From a checkpoint of a small transformer trained on Wikipedia.
Architecture: RMSNorm before each block, rotary positions, no biases in attention or MLP, untied embeddings.
MLP neurons of a small language model. Each row is named by its layer, matrix (gate and up: input weights) and neuron, and shows model dimensions 32-127. Each number is 128 + 24 x the weight over its row's rms, rounded and kept within 0 to 255. Numbers have three digits each. A neuron's up and down rows have the sign that makes its largest values positive.
Before each neuron's rows, "fires on" lists the tokens most often at its 100 highest values on Wikipedia text that the model never trained on.

fires on: ";", ",", " played", " play", "y"
L4.gate436:155098118129084098148152105129110128097130163141128146134165132100170101080140163098111126131148149152152150153152136085101108166169194100136128161160125112102128144110127110124073146109142110090128094153152091147131110105131119087122162082138124085141152101165097150127147149104141120116
L4.up436:152114146155145114129128075131128176127077149124203083113136120111120158100121182105074196114109172140094109123152120123121156153128130122142113142153163150125109118156117106141134128138108139102099116095155108149088172160127089139121113145103131090152079172172112106161108139101111123128

fires on: "'", "-", "n", " \"", "\n"
L5.gate84:136109131138161108103113169102126102150103168088134082164155128127098108168137115143113161133124100147174114128114092124127111128106148126119115154158129140141132112123162126168173125131117078132122134118092109146129154137138140146138104159159170174150107126120143137130138080132084144108
L5.up84:118131129078145120121112151129131124124115155078143138130158139129133088169105161133146123135126146131167104138080123102141173113112152093136131078152124155121173120101120159157134165199100092142137105128177174138144141129151104093146149145102114131108148081124098133123130145131146125117

fires on: ",", "3", "4", "9", "7", "8"
L9.gate320:131112155131140097130157071142161113154109156157143114138153127118144122105165101148138095137136139070146104176138144098169130126112135136113131167197077164141134120158090148139089150101112124125155123110120122151121134119125078133107133125111089110165152098114100142127108124128143170137
L9.up320:132124103159090122129102160152152154161173154130154128135095143081129107162149155142132123082088135087110105117149114136138168156136096121148111105111106150145125195112158103129132104112106130089126141118135124160123147165084112134098177105119106163153116124138118112125190160088088095108

fires on: "\n", " in", " the"
L9.gate197:106137130133103135140178113147136135095136149125130119126113130134093086160123106123112152140112122081076122106144156083109131163128098118151149123098167116116113130100141143131119099111119151173117145125109118096137111124110084134091117120183103154191127122140100129136145095126116116091
L9.up197:147145162125116130123186117131158160150112128134144110121130137136129141136174076110121143117165127084126146156149085113139150140096155170173123082130123109156113150111100139150096130136118123130125147161129130111084110077114113145091123151168109142104112127162093102121139099143106147129

fires on: "9", " by", "ar"
L4.gate337:128128147117092116131122128097120121132152148143139147090132132176165101123121096114111126138146123097081120149173149101155173074130128139101148118137138108102082123128074118110111153126174111113151144082125157106123128100119100125112169127130106107151131097136135127158130130142185126131
L4.up337:132168101119094133152097117122132129135112167108122122120150119129112120144146147106158125139154135098095128159148115130125168104105084100139113114116123130099113135135147089102089151144159075100159145112150152117120148124101142153068184138107118100100102133138117110128132114108135121152

fires on: "\n"
L4.gate511:139113156120128103183106123125146146130152154133125125154148130104090171138137108122117113203134116132150127180127121155094162120073128147095138117179133118148164116152134127091133134089107118137074149128085122149152101142181168160126131113102127118140148110133133109130131107126105151097
L4.up511:131108122127123100105153143132140121090143130125209165165151162170128133127125150143116146119145090112143126141117159106113145128112183139120118141137100200117165099153099129127137155121120129148128107121133115123110121105128131180133130133149124112122150098143091135144150091103077133103

fires on: "9", "7", "ed", "8", "3"
L8.gate384:171151149151146096150123116170095186067118140158128114084158126115102144144109130116144119137155129153169168130164095134113150145191117118130080157100113107141142108117167164181103141170134091135136116088133114143136131164138131168178096139154139142108136121124131140157160123191095126128
L8.up384:118117127134118115121084146128141152099147146102097090167108141097125114089107116141124091109183138177112126161144118216099121115121102122121115086131136120134112085128154115148116124139088105109141114124114148144128143132134198127140135162110128089095142155107125157131172117088149140122

fires on: " by", ".", " US", "bor", " stop", "NA"
L4.gate111:116124145130109111137125102114148118139104097136159135126115130127118168138103121115158130130108135072143133109161138165140161088087095114120127144126170161122105111137142131147144091155138134122183147163159139105112142116172118106142133107136142118156142137114139146132156141170121151114
L4.up111:122133123112160126115156116149140124112118117116162143118087145129134126166062140147133135121100178099119159161126125157131131086114083065116122129134126158132129113180147092074132134165100095131167141103193183142130163146161119106091173082106098128156121124116156127132125177157144118096

fires on: "\n", ";"
L5.gate292:094123110119126092114104154094107133131138125131150143111099120139115105168137072129170120115162098095121168156122130144116093119068098146114166117117134193120173106113121119131140125147129094137151113137130152128148163115136129168122152129102120168141143113159115107118098123142126092125
L5.up292:113164138140147141117148089148120159146131124132127113137203090111105104143099137117119189146155138131137124119149143085110112127118114106123154106102118127113113140093122111136157128095119091155080099109140119107110115124151130129119093136123144133105149163188122098127168115163086157086

fires on: " on", " in", "\n"
L4.gate7:201123115180156113102159120136137119134132146154094122126186118132136156098153116089122147129158111116128106112162155142147116114132195165128116149132151086125092131113121127169141099101115151077131119140120073096126106113086133128159109129159135167122125151102095175107125118128108142086
L4.up7:133110105119135104092197106129136149112154096131145154114121117150134127119133151135147158117154176107127139163109147075123147088103096102111129083117177159172139074123111121094137148106098137126120140127128125120105077134125132138150148129122124106121107085121080130113153154135141136102

fires on: "5", "6", "9", "0", "7", "\n"
L5.gate68:115136186119155128125114124081119109105164145118115109143154118138104162102169083127082118119147100113131131143150132083136095139116137175159129130116140139148096130128110141126135129102146166115137119137087105120101098139099145153097056143146151153098110122088097114145094129083103130146
L5.up68:127091154153122096152100098100147091102114193127104133158117124123100124102148108118112093149103149114117168139147166125160122147102143102165100115111137109120114144136138075130155103123129145148129095100133108127120150134162121156136099088109138102135113089139104138093094148156155119118

fires on: " and", " its", " of", " or", "\n", ","
L9.gate473:139134110114155107149134168152155154113099172136174111131144140092117127191137123120138176112129135100077131128143119140118146126119162119151145127107136145108179156072121122125124120137057112119134116151167125116153163147111145135105162090150168124127186115141094128124121155149124150110
L9.up473:095116155134169084113102155089117104100101118098136100151150143132102096128162157118113136140153120102138139130123108135126157106158142141148122109132138157158137130104132169158127142140129154137138119138109167110166066117176122111102137083162172130153139118102081138105106169146067140116

fires on: " in", "iya", "In", " Parliament", "ate"
L5.gate447:129141161155128121147144154131127119129125124125103127071123138150083095149101154113135090116114131126087132127114135142148139159130111066144143107153123098181091154116128128111092109130123143102174153148098124147177087092134125131087174122155095133122113135160139097084145149102133121122
L5.up447:128115093130131132135143156183136106127111130124102139117139176158122098162092113161108119103123129097141142164128116092141178156119116174095166086152111140164095112133113142112114140133096153110152117137124166141147114104103146119094138167147100173128160084126136173125165102156122097110

fires on: "1", "2", "8", "9", "6", "0"
L9.gate520:151137161157151093138156123102118145146119091106109117121155162135151144129098073116119124133167141145118114156148111127117139118140134121126107144146155119127158113150091138129097145158116139162100110129099134110101151083154182147152099128145186130156172115118105150138127143155089096082
L9.up520:114136132093131119144142138120122149099152102151115104096130082153101154148117118178108112136132166148145140109113103118136138151153108141135076136127129112107099074153138082085110121147096107107129120122090120082107142121193143158113118175122158131138102119109155146140134153107123142120

fires on: "\n", "Gls", "-", "port"
L6.gate62:102126112148102129098145159132113152126140171133153099101138138142142118169139131117170184134107139121145152142137096141142108133083136133153105167129105113123123147103133184161111154141113135130115070125107103098109101128117166157134113147145112123126153146107081170161167126132126107106
L6.up62:117129097154133138121144148121138162113084120111148090131151164142132098073149159111106133131130106135120147110130103126101138133136139113124109122099105130180108147122166151136127138133132178094126110090090127039106098170125119140094130121148071173123096140127121181125181144116069117076

fires on: "-", " by", "ed", "\n", " directed", "d"
L6.gate451:131141138107109102128111068167130122163151129106125095176127136104166153123124134118151140142180100119133112132169154088179115134122130116175120119139165144106135151122114144161143113170185117142120131163147113098122131102128131148096111117151125107156091116161095116125113098113144137126
L6.up451:113119111106092151081158096110106147130134108099097116146121138112145135117097130136136123162151119174131156133151125123167119133135096132137097139149109123142118117192145091077139101168159126166171088139134140138090137125163139183125122124109115152147128117139118097113108094143163109093

fires on: "-", "\n", "|", "s"
L8.gate7:188128135175129118111165112150131130130170085123141120119082153093145079182078145110152143115107171101115107127148169187094102124129138126131152142155154101124155109158188130138104169110107101140094106140138171158164103129133113126095144119139105118145096138144127112126121123147164132103
L8.up7:130137135109129120105131159155145114149117122099091068117101167097132119135091130146135093120145091069156094101162160160152143149135114135073148147147126130165127101095148164132080151136110170116154158139129100131101116123153118124114155113104098129149118133143170135124149115113100117124

fires on: "3", "1", "0", "8", "7"
L9.gate324:160157177133182092111140127122172120149143162103132132148163156116138071169172127126150108116098139076114135148098138125114082155138137101126119126149106154143085144116127120146083132137125132126109112071127099137157154126155097118161090124138115118137121110143118090112109120120105157143
L9.up324:146167125101087154125104169131109134111157147080126154121116103153132105154162145155095094125108134146141164137137110130116098176167128117137112142107147118120128119149164106112101082148147118100117138129112084162162148130154145129137146137086074127113079143134157115132174127108126150194

fires on: "\n"
L6.gate248:130136154127121063113112155086141108109145160161171105120158139125117092147167108145092128157159156053110147141064125105066155129132157092160123116118139149147126121145089115119120132151124115141143137187129146117137121116144166158124119105119162109147135123160072145138107131149109132100
L6.up248:122165160127152077129123089119115116143119146123176083180170146114085123117163132117079129139135080111128123125132125087151113096123143136138143115148139155157092120135110135150078140099136140132115149139134143136136084119138092139108095143125159129122078158132113159129088095142085143084

fires on: "\n", " named"
L6.gate345:151165151133177107106116138142150123129144118133146132100132104152140138104196139110182132131126123108105116096149133140167112086125173147134123135128143139139099130129118105140124148116127151132092105082125101114146174128139134098135122122099136132168163147120106112133146096126132168099
L6.up345:089109129106121087095162122124127134152141130095096135096112108128140131135130151140187124068111137121126169127086151128149115138119110069130140095131147156134101121159131093078137139155132106105099112115104160120107129136106125131147120143132135153121197134143158140103143127152096131123

fires on: "==", " =", "th", "===", " is", " |"
L5.gate126:137130134118100077118138086162141097086109129143188102142173122140138073148095139102114121098146129099130133162141151138150126130126176111146163112138158131098093121121111155156085129125134160103134078086115103106132111087115138170158149114130117127129103115171114122130144100144116137134
L5.up126:152107150132132111132090128103124135111122090154119093120104134133122141156110138123134160123140141128102147110182087133159179129111131152108125117138129166165118119162144125143129116118132146193130108141107147100133155144088089108133105114146148131144153144168146146160111073206097127094

fires on: " has", "d", " by", " have"
L6.gate205:124144148113119054117130120145126143158120090102141063164147091101122102144140141147135074119098126134086118140185148142122164109118108149173122130143142137087084139130135145196141105120124080140095117140129112133079147115093143138123124113176121116132125152135130101112134089108121119136
L6.up205:119138124124137124165137137124121125115148103086094136136061093133085098120143099136139136139124096089105131153117158111125105135139106085153108132154130121133114133147132148142149124163122106128123152138185130100123156128127116133064118116078107102126196124155155122126154115111132171133

fires on: "\n"
L9.gate318:162118164134147033119115121125112114086139164169165081126171135084135109148163141134126123099134161112160180157102118122139136158067131125110120129138134121127151110131100112163132124167101103145155127145106141154156122201120112098094125140137119136116165114125139136136087135138140130082
L9.up318:166109129091118097121124097116124193103139146142165110087143137099107105132150144131118100111101165107162159148145088130122099135121166155153104140154154136117118122139154106137122116133142112127164171103087106110122077157148118111074136095138138156137136085090117094136103162106137159120

fires on: "\n", " is", "=="
L9.gate194:155181143172180095126122096095155115104148131147153096145135138092109088148108112101148146081124134107117143147080091107106103143106158119133111162114124123161113133143102182113126109130129118161155111151134106133141093108110161142157164143125125152111128111089096113113136098109080122093
L9.up194:142097163142115203144136145114139157157151123151136145141121087127155142144119121098079159136120160111095148145132164103121151110111150095139140127125098094120137127113141087118158134152124155153133084107117151104086128114111091112189120079109153133188139160144128134164110125152168071137

fires on: "\n", ".", "4", "3"
L5.gate531:122151127120147100156154137130139090128153128146128117123152133113133133201143146087142163136140119148143137134086093142135100147043163126162099158115128137138144158131096133156105120116113108128111118121114179146153123120160100134092083140127117170125163133102069126142119120135112099140
L5.up531:144095128148133116104130143102095084103121153151166097110152121165123096136103124128148141079109116147105164139124127135160149138155166117112124119129119170132121132168123133130172127140137149166125135130126104071112167101111129146155120140149144112077120152107116118207128128148117087115

fires on: "s"
L6.gate34:150141107091122145121134148130108142112166123097160146131172130130120120126128135136102165102120137110106136122147123158110151117109158117125103162136139108144143168138134153155129168124154133144094107121137069150121106113114121150149158102116124092079141131157062128143109098136135094167
L6.up34:091145110107186084068132156127146114104166126109081128110077101122101086150112129156155136113120139082142164152134087124139139136114075163142122135103149129132157139140083145122092137149095145144132114133143164113070136115157150155068147104157135142146205124094161149105150163159095122112

fires on: "9", " USA", "|", " world", "1", " plant"
L5.gate550:113154154121123101104126097114077124108106145139145133133159149144152124174105084149095158160133169103132135116117120186108094130132147146139125180107103165096112095118151107135153093101117138152168136134127099112126130128184102126137111130137142131167097150119092106151121164138129081120
L5.up550:145113161105138102116140145123086117097141104128201154103149156149133114154087145170142142148126140111131118118122121142104141124119124126133102137131103169138114093161155118133101106153125155140139147137120128127134132171114127100176138133146160122126130115126126105107105169113142124101

fires on: "all", "===", "|", "=="
L6.gate348:091101137143162162118141117134185137128150127123146143103088145147139132163148124117145114100118112101154119125125116128078130086106149149148169125126144123137091130130122150145131133088130110114137108149100121162127145154114116127135115127177155154128168124093100138158114110143154112142
L6.up348:149132145141156115163113090097155134127149156134160171099099169130133099114150142121133122142137116156155123145136134138116134141137142119147103125114194142085091147160128152137119124094127133102140143150087130105127127154153095147123111108138130160130096123150087128151098119099151158099

fires on: "s", "en", "end", "co", ":"
L8.gate158:150078113137087137107136139129129136101169150135152132124102124135129145079138127118120123086099128154115139138143135103141136103074138108155157134110108153122159132183132125095156173124126136156116123135117129117098134106135140143105112104136128124122126188103101124083142132140152132127
L8.up158:183161109143128101098147119135137099143145112140094122130148114149121094103095109131111102109170129150147142137136084108111098144146171126098099159139178122076137136131108140085109104168140068161121139133117139104119143124127089159133134135072141129099117115165151144117125080111132094097

fires on: "|", " National", "\"", " US", "===", "=="
L4.gate74:106078144111132123146152119151146117114135129154192135134111180146105114204120133127144136169132130147081123161097133116137124088082112100129119155119144128145122123117140154109120154141109158100172105143101146113160121188139085149152125127128122131103139116105108135130112157165131086136
L4.up74:116128152094126124135165066132106108128131117118178130164143140114118147156175149147125168138131091117105118133154161169112110097119091140110102136123155142116065112152155132105125161135128149099158115132139111102149114128129103151108068122130117150078136122140118107164156129091122123118

fires on: ")", " |", "}", "4", "sphere"
L6.gate347:166145124135125090153137148139135109082102128158123142121108118151148130128116164092110118133135141112158098153132073116089128167142179146090186157111131156168099122108107144189116129118120123171095157123109168142170088114160114157092101196094128140127139126114106129166098133129120108094
L6.up347:187117139156122155159132100121102111104132123153119144131084113111154104122089114124097083117116124140092140155125124126105155139165120146136153091104079094113125139109101179136122142155139116153167148119104113118109140150101114089167080152119113149112144102076123140132125122151133142139

fires on: "1", " ", "3", " in", "'", " In"
L8.gate507:100099107121157126091115158168109117106147080111152131137119111135127111145138109146132121134122117123087074169124105098135142124142150138119143125100145137091125137110085106151098134145095155124128141119127119153156127084122137147130123114098075091140117081129112157092190093163134192116
L8.up507:157090075142121141069134107110111127128113140121115122149162143161123101119144140127124097123124152103133113160084165126159098101134134073161133172140112105119134110116125101130084164142123117143154096113120100138161116102063120131152142103112145156101179094141133115147138099114160126145

fires on: "6", "\n", " the", "7", "4", "-"
L4.gate352:135123127120138098118151103125124119136127135127176143165137141110134145136139114123143118148168120109110136178137138111141183122109132100124106143141129140153129100132100131124128177150132077139111106126099162150094116160140066157079132120192136108107125126125125133137081130146109117127
L4.up352:107114092112096148143134146098092150119124137111144136129135132121129151163163150139107134141156134119137124134119099132080155142143156140115119139165126136104098126142097148131131163127157147116140132129088106123108069092186078129136153132118110115127105144099132118151130127129091136129

fires on: "0", " story", "5", "8", "4", "9"
L8.gate534:130137139148170160118151092140152150127118169134089102143132116100108108136164097112129150147148095116161165102120126128134095145110141123083196113108145168148107116130114085083128171141148120151123124107122107109080122097151120094146129130166111144152149143137144117170108157096152132152
L8.up534:103114130097107108143128115117132119145138173145108139139169129136117097094127127120079157083099146111124140121130125119123140093103146103098136136130096102168149171129112118138144141142131096099126100125121092108117133177109148131160134130147136133142171094135090126147163145118133091152

fires on: " |", "ar", "th", "my", "al", "ach"
L8.gate189:108090102162122171138100130105108131107122116134137112089160082126164147169099122123119154104161116138134064148114097103145091181111122129130151118155077112138106139157134138130112147121144145122120150127126101105173144075165181171135160142134143095128117150127103164142150094153103135136
L8.up189:119122152137128143122114107117121147153098120166136153099137086113154138123093139098121156129154076138129086140145137105163104186146132114083129142150069137154105125152111163116131100111174136115149139137120117131112145105152123110120132183153136109183135180134093123107149155126119113141

fires on: "2", "0", "1"
L4.gate190:128124145112103122156114122111136179148098150096126117160110094126100104130108131099080082124112133145116166158134141127104102159118125177126121169148131122110112117102145169144117100186096116076131130140118156127108140094083149138152112158130102128156103143119178155115126111140134107129
L4.up190:122120146167101160086103147128135099183142176127136144166139101097083121135135101111104121095149085143111114125167125156140148120160113150107150168137138123127105177142120094148098108135121102102099095150136132144128146104111171169101135143123117103130151146122080129124142108138131118128

fires on: "0", " the", " is", "2", " has", " following"
L4.gate538:122111166119148132142117125125138143158102135137159088168141131089075116125106132107092110110156064164093118127136120174117112145062117144150163124130167099140114138118110105122155070167119045121129137137120161128110108146116153137160102130101123138119084111104115133108109142090128128106
L4.up538:183120119114111119106123119132172106140171139094119104149135092119098131142144110105123092107148123123111078157157142089108147151145136145144104132146090144103073114136117125137124108157124140099110137172112126139108130140119146161096089155133177150144096127092098143144122101175100140116

fires on: "2", "1", "0", "s", "3"
L6.gate430:098158111101141082143123164140128104134133119163106086119133074120115125149143125137131156109123174105090137140153148122131180158126136116068135104164153109179149156151147106109158120103152076087134110092126137117138120158134119178105118095138137142124119116130085111098161133138132143159
L6.up430:134143121118147126084115152121095127120078110135107101101111114138097132133110114198147154124099164132104128157116124168163178179145123102092080147104126116157120151148120137102121101134106133109188139132128129117124101159130136156112115119131111138122195170110133118107137163164133139194

fires on: "0", "5", "1", "8", "6", "2"
L8.gate125:130124157109080088132189098134139114151140104110102064087119133104140089133155132129108153114101126124172122148147137075101127141099119122120136106146087154112112113118153117100118108133161181106115152142124107142109148080119147146121139153146099100144062107114099104161128107140132092142
L8.up125:118132087095117135156178102163127152109122169148103117137155127137177121124165132119078121102182116144159127158138123100165174128145161112112114145190098129140099153165136171139098113157127139141134120096155136137146123172130152136114119190134087138153091110104083170125175099123156121142

fires on: "\n", " to", " ", "-", "|", " Bra"
L8.gate514:133110110147145088142158134132139106114120111095127132143121128175147086096117092131111109179138097150124113111118157101117124055102134159088113102128124116159139119109117155115099173115100111156123114110139146088118078104152139131125094113126112133137148151134103117136119118152118166135
L8.up514:161133126148162088120124150094122181097121113127144139142103160146151124115170106110115121156128100169134148137128153126125133115148120106090060146104117086158146108133169127123093136144114137116131130066168112091090110131131112141080083108093085146134131146127092130113139136130079195116

fires on: "0", " m", "5", "3"
L9.gate400:132127129128132122130138111139177115130121145150131103151139145142140074154123154170170094128079143134146145187094104108154142113083133153111190091120096140155107135133151103103117137135126123136113155150111137105111123139128147118125162119165090114142129110137113088135170133173089128091
L9.up400:174104141118087117148140143136172143104104131141104084137163149124153143149119149156104118103136128165168148151096116131111095151125141133138134113147131101175104136123099133136189150121129119115132104127114075141143088150119084153097115097158101126128116120110079097147105118090149069136

fires on: "0", "8", "5", "1", "9", ","
L8.gate57:148142152154153129122115128194114147086106156119131139136128116136140123108141111132133131117110127071128146095125167133090127117103138118042126153106160096131118070092127149142129103079160108088101102116080101120122115155111157131158066111188095101162141123114130159146122114141122133100
L8.up57:097075134093102109141146125168137157132136144119124140115143149129120115105102148129147116057099151105167140129074091144127146111135106103109114114102152125146107129109106099160130108095111076124136140120119140136106165172131138131164116147105080092105127099091138110148159148143137158157

fires on: "s", "us", "ens", "en"
L8.gate336:144118134155100141115135136111101082142141116135097112125066107119100136115093095061101124164128103120128146116124130140106090148147147148142141116099079158123115155141154158092144111102136143152153128117120131090121128128146119154152123186145145114083137173125158150090108113100161119085
L8.up336:177142089123154127103168119113136162124128135121139131130124120118143133119096144061111148122130152138114143091111151126086126102101173113157129092127134128094110134165117106079160128150140115179128122125107112062084154146143102105119155126168161130117128139095126147091147101088143161106

fires on: "s", " |", ":", ")", "S", " S"
L9.gate417:092164112167146115131154144128104133135113136171121094159145128113136128134114103101110102124145140088105116172089130139120127168122100142127103150128092130174116088126114119158126114109092125106139152083091136160099107102114125106116085127120154077127158132122125120122146107147066099127
L9.up417:100130128138135159162141151109090108137147137144144156139135138105145122127094104122122096159146099094113086164146090120133137145127173150141119109113092086156144160147136134112089136123125116145133115155104127155094159112128143123170126113144127126149150098135085156110122067177110099139

fires on: " |", "s", ":"
L9.gate144:132154119125123153144129152105160129124076142135119115143172161116155124188085081118151198097134154088100145119151143126105144151107114100148131129112130104084146179150150143133100138150111102121099104129143113125110131172085125138173163157175142151141128120106097129119133090138109111160
L9.up144:141127092121145123132190136127111154095143082134136149094061101157118100170105117096115162100110186122109111103095128121127164119128108114130125101098158135134117146166172137119106175144161078143160147114142092130088112120117118139102118160132143155099137100125121109147134131170132120169

fires on: "\n", "==", ":"
L4.gate557:126137102112152093101117175110152128123127103146135126104121146132107140209086137136154149108158119106141162137079110133109163150145167091157140120110138149141138113131120147131123171133114129119109124163128151128190101141093128105112150112139098170111151121141173150130085097174094159126
L4.up557:126109116125163151112098132100133146102151152095140090187162139090123094101176142137157095135149119149195126127108108101114148105129109157128120105138095137173124139137121133180153116142131133146141114154107151133136077112104137137139096122120139090123146137156080126094107097142110134151

fires on: " and", " or", " by", " often", "–", "."
L4.gate46:134108146090096072137178102177119122174100101153149110126131116103130122152141112112122138114154111142159131129146148126141149088114115097109120111175140137081135108146113092139114158114142128130160172145126175110075079177157085140079104086159134133153138117159108117119110135148152176129
L4.up46:087129133091093118149162106186107134126109109130133114140113110098128134127090106123141147110099138118124114122131122110141105112129087105130115147148158113104120150171119110114136107137132123151159153146134166124112094137151110118062100111134115120136112124174140099147090153158149151128

fires on: " the", "\n", "-", "==", " career"
L6.gate235:099127145132084115158135079228126136128119127107177154124108161097128131166085134085153129101154126133112126133155144066159125102097107091128129120157146130128105126151133079111144132124120127086117130124137144127099124134153084158113172107141107120165132122098125085114105130145155093102
L6.up235:134153138112116111123173163134098116116163131141163161083093153165124133147127110099134129121127135129147137135110121071119097136098095154123157139111132177146132124113123115129077089117092164151169121124118156155130111126161141148111138126075114156109150117169152145181147130139136084127

fires on: ":", "\n", " Years", " Country", "."
L6.gate294:116126180139121138102109102125156128140150108166165124085131109110138153145160102118111144112133105142080134114156121126136117122145149100140144125125093130152104115105134073084114132139144137124082117086135131146050141113168140123135116128136207139142136082115134151108140116148140116143
L6.up294:099103116127116167135119147132151120156120151109158084081163081129136141183165111121143137137132105164145108091125132163115155138132142129163117127111093108129124157112144103091099124133135156122105118089142141166109163117149176188139125136128134123135142151118131145182138147157089140119

fires on: "\n"
L4.gate228:137144109138135120123149094136135132113125153129159109111123152119104151175068149113125091092100170123089109136140143115112162108083078109134109113146129130075162097166152122141146143141112070120121101145182187118103123162132084103106145119113097144149121114076131110142097160135151107137
L4.up228:142127130151106119102120150123131120140145122156131164105135143133121095171092122106154152089144104117138152108105142117069096084145131132114157132150088122130128109057113132094103152104123121142136137114143119161116073160149158104163142166112132124124119130143126140115142119147147110082

fires on: "8", "=", "2", "\n", "po", "h"
L4.gate361:135146139146145121118177121110140149114162104137131144128144147122150129189118162161130134086157152131099130170148140180139155094078115129116103125187107126114125123138112117138129135099121123124098089114081148110159096118139160151104145120119111106090198108079082144178123125143124087082
L4.up361:149112116099113127152119143130121115134145130141136117122159111175133115154109142143116115106138127122116178149106137126167150150121102104126120175111131135067151122122142146139132138130141083107141148148106140126133116094135134181085153115107129153087138103171127087179113149145128101130

fires on: " =", "0", "9", " the", "\n", "1"
L5.gate402:153092123148081124121140122113139156105105112105137165121115145129133143177078132126158156087182132112118138183111150128131158111118135086107120163180146132099098119154111135111096175134145096113147109109144151150094142098168071116155158104141113089177160105140121098155136114151136124099
L5.up402:137111116108104147141140115103135149137136101106094128165098122123135104122124107110128166119141110105114112150139149112108175104085132134084119129142137108123154137167113131129119124131140072117145108144097141145107177085148089141150098111144121116163130124120115102150148107133131158143

fires on: "\n", ")", "."
L4.gate308:151172113102132130129122126107134106179171103142155128136156106166100094158119169102119068124157079109134152145077134141119118175169112089144143103100085126117120151134166139133119142177154128130131134146144135114137163081130124163101121136125142108108086144160159141121169126130125108143
L4.up308:135115133115155121136087141081133079141135156139113105131122074114054164146178117107117126138148144145139122134113102157131127120121134125122123123082083139122107114117082166109115070157140111132151161155101118126145113114174155129159131187146182125104106133171124150118115159145098141101

fires on: " in", "c", " over", "0", "d", "s"
L8.gate178:151131121146092108146117124162173132076135129093152167150124143102158115132126154110122141092134169063130179119175164133135134138118114087142111178141148112162142153099134138138118143149127134171099116109075120121152113098160120126119170162188099134110132125177111130110138074168112111106
L8.up178:125121108111135111156115139095145149139144097132141137152095093133131108150138105142087132136132159089126186134136109099135103139140108147144101158108138118106161132107127150139116148153112104103069102129153097121179142122151121140132115132148134128142133138112149163125102106100149116147

fires on: "\n", "-", "ed", ":", " •"
L5.gate360:120090111140103091148162067145126103166118117145139143118100120160203100168096148129153161129172166111094136155143144120155155083130111084104122132131132147115149119150123141123087128124139125128117091104136167122097099130157084120147149093172123128167136070168167112136110098171181114096
L5.up360:100169136092145140104149134104126082126145123118126085123114158154115110145140071128125133107079076113131157152130098111114127158108136141110120114136152136115114108128162101103111175173110145136136124147155103136144119076132148149113152125100137122175158127095156113108125125106135126127

fires on: "\n", " July"
L4.gate105:154140107115100112100158109128106137137132099125078155134137133143137117150114116119184132143123106103185161173097158066137153113121151120137157112121085154110133138142116132119084124099157136133142120148133145095119123102118114161113112147134104158110126120151170131138109080153153160130
L4.up105:139125111161124148108095172094150137130153168137130102097118109124089136130150129175085115112120108116086113103141098129098099125113131139096135099121120140114117116114122183118188136155137130140129143108114124141182124154150139136159111172117134158121136166088144185155091144126105112129

fires on: "\n", "."
L8.gate369:125093116143145148148143081118162115114077137104166133104125147146144158134176111128123143111125113103137144147150145152122116125130148100130115092142124149126129095145077114134152140139108130145075114132106086185094156153152104130184093137148140137148133118125139132122132116150138108117
L8.up369:110119124136135164122123121137107136095124176101127108122153131118120155137185128134122162120105116125103126142170118166116143115128093137117094174113138102161103131126125085104147110137140120148123100126132080187083162132134124151150149121096175109164147124131155125123170134137104106078